From a checkpoint of a small transformer trained on Wikipedia.
Size: 12 layers, width 224, vocabulary 2048, 8.32M parameters.
MLP neurons of a small language model. Each row is named by its layer, matrix (gate and up: input weights) and neuron, and shows model dimensions 64-191. Each number is 500 + 50 x the weight over its row's rms, rounded and kept within 0 to 999. Numbers have three digits each. A neuron's up and down rows have the sign that makes its largest values positive.
After each neuron's rows, "fires on" lists the tokens most often at its 100 highest values on Wikipedia text that the model never trained on; "fires after" lists the tokens most often just before its 100 highest values on Wikipedia text that the model never trained on.

L8.gate371:543461504475487476566450500523490558479516495442473504538481449481441472534480554571476487488558557412471456476448492613576505432508557461496483547384581462474506519464517463436480455404462472559554508521409552504606506482534442468400529460526465485472456555497420549516475448506391589453423549439556478488492448582469497476479455423446460523442488469461627583505569480507541573408430
L8.up371:429563445491473522460511495507570441462489573469504559439534485477562515547507584548506464564493426573565480436483536489496473414506431456370506500499538458494600463486620464404537482423549554450446542562484498474568412524496514496524465561557458410503534439525418558461447494436534454492439469498450409388520595540529443581434601518561579543498473432541565523498430480517405496465441
fires on: " the", "a", "ack"
fires after: " at", " At", "S", "C"

L4.gate391:516505520458465482549525538471436607372555573493472583524562504473484453486428466446434532440509500550506462479396387608404507490558483558509510395493439521520564440573403395480548495526593446437528483492475469551585432471503442632438464514523558443564494491458529527447432498485456522516449506554472493471389397511490509516576510441564544533427435520496491518458492516488529521512502
L4.up391:513525451518440525582556531421542547451496457577476517486522431463476469520559499403437432515513505578343480491374488551487573477577428451517575444503514484561548479486484475481517434484474475480602523426507524473466554542461491498450541548488555437526443590509549524457501600505509520543525531500579474583491498600467586593392520484526479511441506443473574446389494513527433511506469
fires on: "\n", "\"", ".", "f", " |", "mi"
fires after: ".", " pro"

L8.gate116:532478482586467558473397546502563448516423472442529513494571551520485509455451472617544531483449495472553499521536423524540462489412557512493469467499409388547519527515534512438411473452520544458492507384526452551566411497589512520486574524525472448494521483503586579513483515416627492507529580529460543449512485515472538585463469480625563590507505598437444494510512564473525530464534
L8.up116:487531526522414506474509506498488559469514579407469539609477499534509548546526536417502504489441634498523606489500438539482506533466398441604496526553467496509408490458502504489551500459526577456483492487471478558431586571495549487556545492478563419452577498439487393457529581473537526510465482485469538487613524543443618439465487379513571457512552472524528478558521514442600514505518
fires on: " "
fires after: " a", "ly", " is", " are"

L9.gate296:544524584522468533472507566449555564527485560435484452502498506440514528541413358577465474509589462495423458441428456538457534542499537515537523618551449583467496505521536459499509528531434488465561549504480507492653512430472490520415522454558493448438505543482420543614557541451499591534557455515553506477462570499560484457543462574466484492502486557608571468557570537532522465490605
L9.up296:457565545475562444462431487454496538601457439528545541510522573597459476541512472433508416474586499430508528542379503530477543545453538517485449585480486469532521545530492518501487536487401502461400602545549480468541487532370437479574532514541471455594528495436497529535522460485553497510499521531525569507442582510428481515458578452505465454564435607451484440579469500533516509512566
fires on: "\n", "d", "ell", "g", " Di", "ev"
fires after: "\n", "o", "t", "co", "l"

L8.gate35:502488563543554472543546439438543524413509458539526613496411497465577515452473547512614448547556534460438529465497535458567500409520581554510526498471554571475455561456471511457515378478465505452490538497511474473529571550568556391552523516480573550446526553553482522543506552462544508494565479506536549469489511411471468537557511398524415535559517551514476445623556525536474444480466
L8.up35:533565419512510472502490514485518509418504455441538477581542439502529501557485539529508533460434465593508480620439520609478521479473551490427420498563475485552452472493601506466509449368559539501498469573487477479473519443468608464471593488463555530535478529585551558492440543445513485520465567524547485458417478519516438537535417466472435515495443511440528585520522466424396505535596
fires on: "com", "ci", "t", "c", "tt"
fires after: " ", " re", ",", " S", " Ma", " De"

L8.gate82:583413463592485500483544470538529464425458401431440507520439547505461531568512527505420457579580435460545477525556533486511461489541428413480544448511552393484448574439550613527453465467552474433550491560523508475515606472527481443523582601557501388483507531499538473480483517568467550556471478447507545434499442493483455498449508508599525586406590497572544453501459499447479461522537
L8.up82:559539481568470466600514529385543551498546486440469462545494502463509513552520572480450512452475526544418414466498515519537462466625532619519554494538465457536503464472430534467436548500475529389516519505438487540476490497532529502427489505493480480395448590463478570512476473494467442523523483557495452484569467454550596477496549532569505468465417556521505485499539377617562503430525
fires on: " is", " was", "ur", "al", "ot"
fires after: " It", "-", "|", " which", " p", " V"

L4.gate449:505572492500593487469416439583482534560478580535547542482470530505540501511362518466637549484479489498544451479503438477482478435548514531502410647501430457457490520512616451490461484484582432494514559527436472538527447446522421592486578500553535503436357509523487505461468500418478545465527488498604533464382563454555454466485511472431467569464629507490519553448477507495634480530500
L4.up449:505465443534499500525468516468470393464405519446448593461513515462474436412537559485507528606552464648481518639569595406557553451515497501441584498442483565499459453442511444464486546444498449596545512440506533475406490440564499495508535611459456429473540573483488416537558456531495491415482503536429459490537345504569485470504557498452567545535529496469490491559525485509511551468504
fires on: "W", "H", "'", " wh"
fires after: "\n", " \"", " N", " I", " (", " C"

L8.gate284:528410505532411531494517484503508530509548464475480484537460458472459503576418426489526505472509508572475465472487511435501445460539557458548546550491478450389450515473499546460496459555531464433483524514445530451485526336473533517405439449602455466529456600500533435475494514445439509571454464462563471432449491501557593481423530521437512477524549519522502514595563484524527460509591
L8.up284:465467573577453523538541512465440555491490484532424559488528508588523510499526546477430467409499450518442467508497538350425516531537555484526497455510528461522434577484500492442472539501552553555419447559481452451473383498530486494521546584500391475398521529480520403517599556486516486529493546591480507486518511530434591601462641451492433452533524545387541549545518520480525560363510
fires on: "==", " at"
fires after: "\n"

L8.gate83:546474395452448562520468493492482508492520526506508417472504468490540417507490585445461491570444570428449486432376506568493493483525526395456545508453569454528564555492494531559520484505540563415453543464512496495449616498622522529496557530491476561444453514494448529550518473536598525501536486588488589451389495479571428487564549459543502549635506502601530520482566515521558510381519
L8.up83:523535579469549482511479569578464451523470440479471502512528520414490564504515489525552490482442458468510444550556477447481508574575440530516465353419490491556481530381466505477491555499503532543428449359489533520489498513504473479418554539477457484440559392483450556519540512586485521484448482456550566482431465631404575491505620438473534437450574458531460533478479456546458522553503
fires on: "ed", " re", "mp", "van", "il"
fires after: " m", " ", " M", "M", " E", " f"

L8.gate222:502497559417509513412543533529533448453585518478530478385541468533546586567390486557516567518545521542535534447423475421601557641537476421516559483486482581496505563475447487543501434484507482540453409485498541484450564544544510472529499513529503447512442482453456391411555472525565540565416528515475608443491388526472472494493527500551473479529527445532473432529412495548520494462497
L8.up222:473552475470518489493530464474513434537524581515466468464467472520532470543522621495545467669519439523576445512516451469525533535532441560548383515487523545414540472468547490484470480468520536459461438566500507513507452454506547451472509560489383508540512543474449465398436486559503510492486500450493533421487541561501509525534447493465511455575457426507544449581447525514445524531529
fires on: "e", "ha", "a", "o"
fires after: " sp", "M", "B", " Sp", "P", " Ch"

L9.gate377:564522512592410555526491462404441480485485530538431489481559528470586464559504513472458568433472517377527391430560468497553476521475466490545548575437475526566392533532420448390515530439595426590547510474465549558537478471481462485489550498529455521624514547505478460531589486439489579495546485463493466442449435549404487545485493430495507460457396604492571516541487465508585579592540
L9.up377:543522518525460512550538475446440465550463531509529417436507519417550504497502535380413532481551433433462446542541561541596419567521469495521503488475481417531509514459430428438499491521542466599493417423446527503452528438439447485430504518513379515513522594529534512571494538460442560457464491364516481560452475536512460544457475494564449450439439423594498576616445428476488569628460
fires on: " |", "\n", "s"
fires after: " |", ".", "\"", "s", " "

L6.gate190:466428504579460555459466472510454549580488542531432544575537517505485473483481527487533469420590434482527523551458463505508589548389541464452520583443458538512562464580502519598471437468497586499410477405340528485533532454525528484421425581496458539538532541515547424537600498505472562575583579507456493546407455448452485524611519512415498522628519525384519361448495534464495528392502
L6.up190:497575531534411461498503449445527486539547525525510445417501522472549477503536584499482428507586447550451415551590524457458450586568553452521453409531464489608548489597504478465546534620458511411502401491512486489502403501463556497517571500439532534448480399495473452471517579533351434445549506564517416470490486622455506522510566470522529526420485462458483439506539428447543549488471
fires on: "M", "ll", "cell", "ment"
fires after: "\n", " (", " \"", "==", " co"

L8.gate470:378503438558552522542472557515525426449515591488535490501416415524426503630423513467601401515468533456486554527481515417623559489478514476523468478475537455547517472521458589467492476479505468508670590393524432518491509437463547510493507534514469450447511426477522463438541569494488546499538482430533594408490653519431465551447540396460521529544504468524490545479537498538477525473528
L8.up470:579506542490508433487441457510536474434536473453476451530490468545526451514464553450499550538399527525609502385549472430573481434593463459399578507518492580511473510409530512466582521567423440508531509539512518482438536512549472390511429473461583561481444493586554563515448495598464548494620434438485457495497607451564479491476521471550489504461420508577550502401517479490522487449495
fires on: "a", "ep", "an", "I", "ar"
fires after: "le", " F", " H", "e", " he", " De"

L4.gate131:490531483461536485446564384447458534509461496577599526561531473480508492475537386405514559448538543501524506508468512555467499484471481541510544593485512491581513535531514469475478517552450343580520538506502608488482518521534485459520648498528452412484516518564482524485577496419413461458437479536602506476442498518471602519526562502476432497410469496446509422493502453463413516421558
L4.up131:520474469489564555477442457572566527467540467418518550544468562557523433560515557494530525510433485551542497501461434538566482577459450539436504497421543482442564539427518528574472487524535591496467482456432423542496514498538540412518509512507560497590499585440427433487442394559498556408513488484467446412401577537547437494506438572461569446448529538541550481505584500523476593511517
fires on: ".", "gg", "ill", "B", "ug", "R"
fires after: " H", " M", " N", " F", " S", " A"

L8.gate261:626433463549412537542521580536497544494531442584530423436532526522590475499462513480542495530584572456545495462528485438471467500506505471414460472455436509529453474459438512403488549521520537547564525543476488491533444502475463475437530467567544469563622513526487526433527625542346500470554501490574472403420586452588471471486490527529554463434463505492473491529451519553417515494536
L8.up261:572516432456538570490470521491467505445558495568464506455518492520550441461412570544489484514494550503452540515504497544404473458498480491515528487525487513445500518439477539548500540595560475431438540521447537510455511558399473479567568549519462511542412552460535474618505656552580438535525495470512473623430550499443507423499551464568521450552519486536570532543583476545470479448540
fires on: "ar", "ig", "en", " |", "ke"
fires after: "e", "gre", "le", "cle", "E", "li"

L9.gate24:450506465478511470475516501504536497530485525519524563464521502434538435577464482486492527535575452462438450468477435527470568469478548530474535515545463477557411493456465433560375490519520493541464511494534495511513500520514419464444559442597546571497539554469478590472578481330485555491546559655514542505646424426540472477548480525474519494468496583469485510483647432549563491540500
L9.up24:400494425475450548438498503569454424462478558465436546479461431454532563416459507393488490434536415533594522432539444488506430489540470507562456487509507538503509407549539588498550470451532475417562585440453453526489503545497458436534519502570458465454535578538410617551567510429491475493493546558440450557488425528425543426481439529584545488409587501486539470445504492378517513538495
fires on: " ", " \"", "er"
fires after: " a", " A", "A"

L8.gate469:516452481527527498650517438523504500488487527517417488441454542589483575534507493458571563485478516490544550457503567443405480479458508423574489586468453530478487527495471548468507520506540440440479601477550448511455522584468559543614519452547601513503552493536415505500491480528486504528520534483584556392542496570463546479559480463533469557529519638443467530526451500459455575557510
L8.up469:506389517517531540451417531528522469448601579504495469496541555492550539479462421516537618495463543494496568471506478460477476472467511477482402505496424424521448415580400596447493508537437563464472489423479450502480554577479505457471428437487437528564502526530359480398491434571555531483563529480490574492543421493476470402510428527568594458423450443503477469548465536553444502462544
fires on: "h", "l", "e", "n", "re", "c"
fires after: " co", " no", "ra", " Ra", "re", " No"

L4.gate120:556529521440562454543478521477476451412553541514467531454481522460508508473464462582524466457548582478544468522554488430513644445584544469513501403543474477511479464529399564532494465560483503562500504529457476526580559561487358598501482504529461586492658481524480579443511518471461449531497491493537440464582523447538502503425479526525486510589481519426523517436497499474588500596520
L4.up120:487458557406459500535472550491494558451474429449610467428459521554533492504491468528489425558457564474452584534491431500511455538517460500505500502567524475495523421542399456504471478463469542581501460502568515468500477540517515532472542427549486513417489540532443531515498434417493513514466446469535532444586540542500520535376485433506606496533523498448522473595543551485521579539462
fires on: "hi", ").", "lic", "ex", "ic", "tic"
fires after: " W", " P", " T", "ub", "T", "f"

L6.gate128:461535442453538499505503417570510500532584510572566542461601508503483485477535523417600523550573521445442527442510530505473526447560554502521470562559481499575450396506424544352537465465474467516594441315497469462584480509480447517497463532449627510460557537425476497500469408532560477529535499529585471415555469523478509588583421463502467517466479555522445401473484511517503564568502
L6.up128:529543469573470500551492440514567520513545532565520537468582503502522533457612590395440491572544446508421514505521555562484580389509405539506509463476511456551507439590444553499470552471499530392497476515577498473516443528518400522550590545466488472564493529473534491511518467479556544492409434521614450612578519563441518547505463506451475471554570461534512507544432510538524509513491
fires on: "ar", "\\", " =", "en", "ent", "19"
fires after: " ", "e", " E", "!", "\n", "le"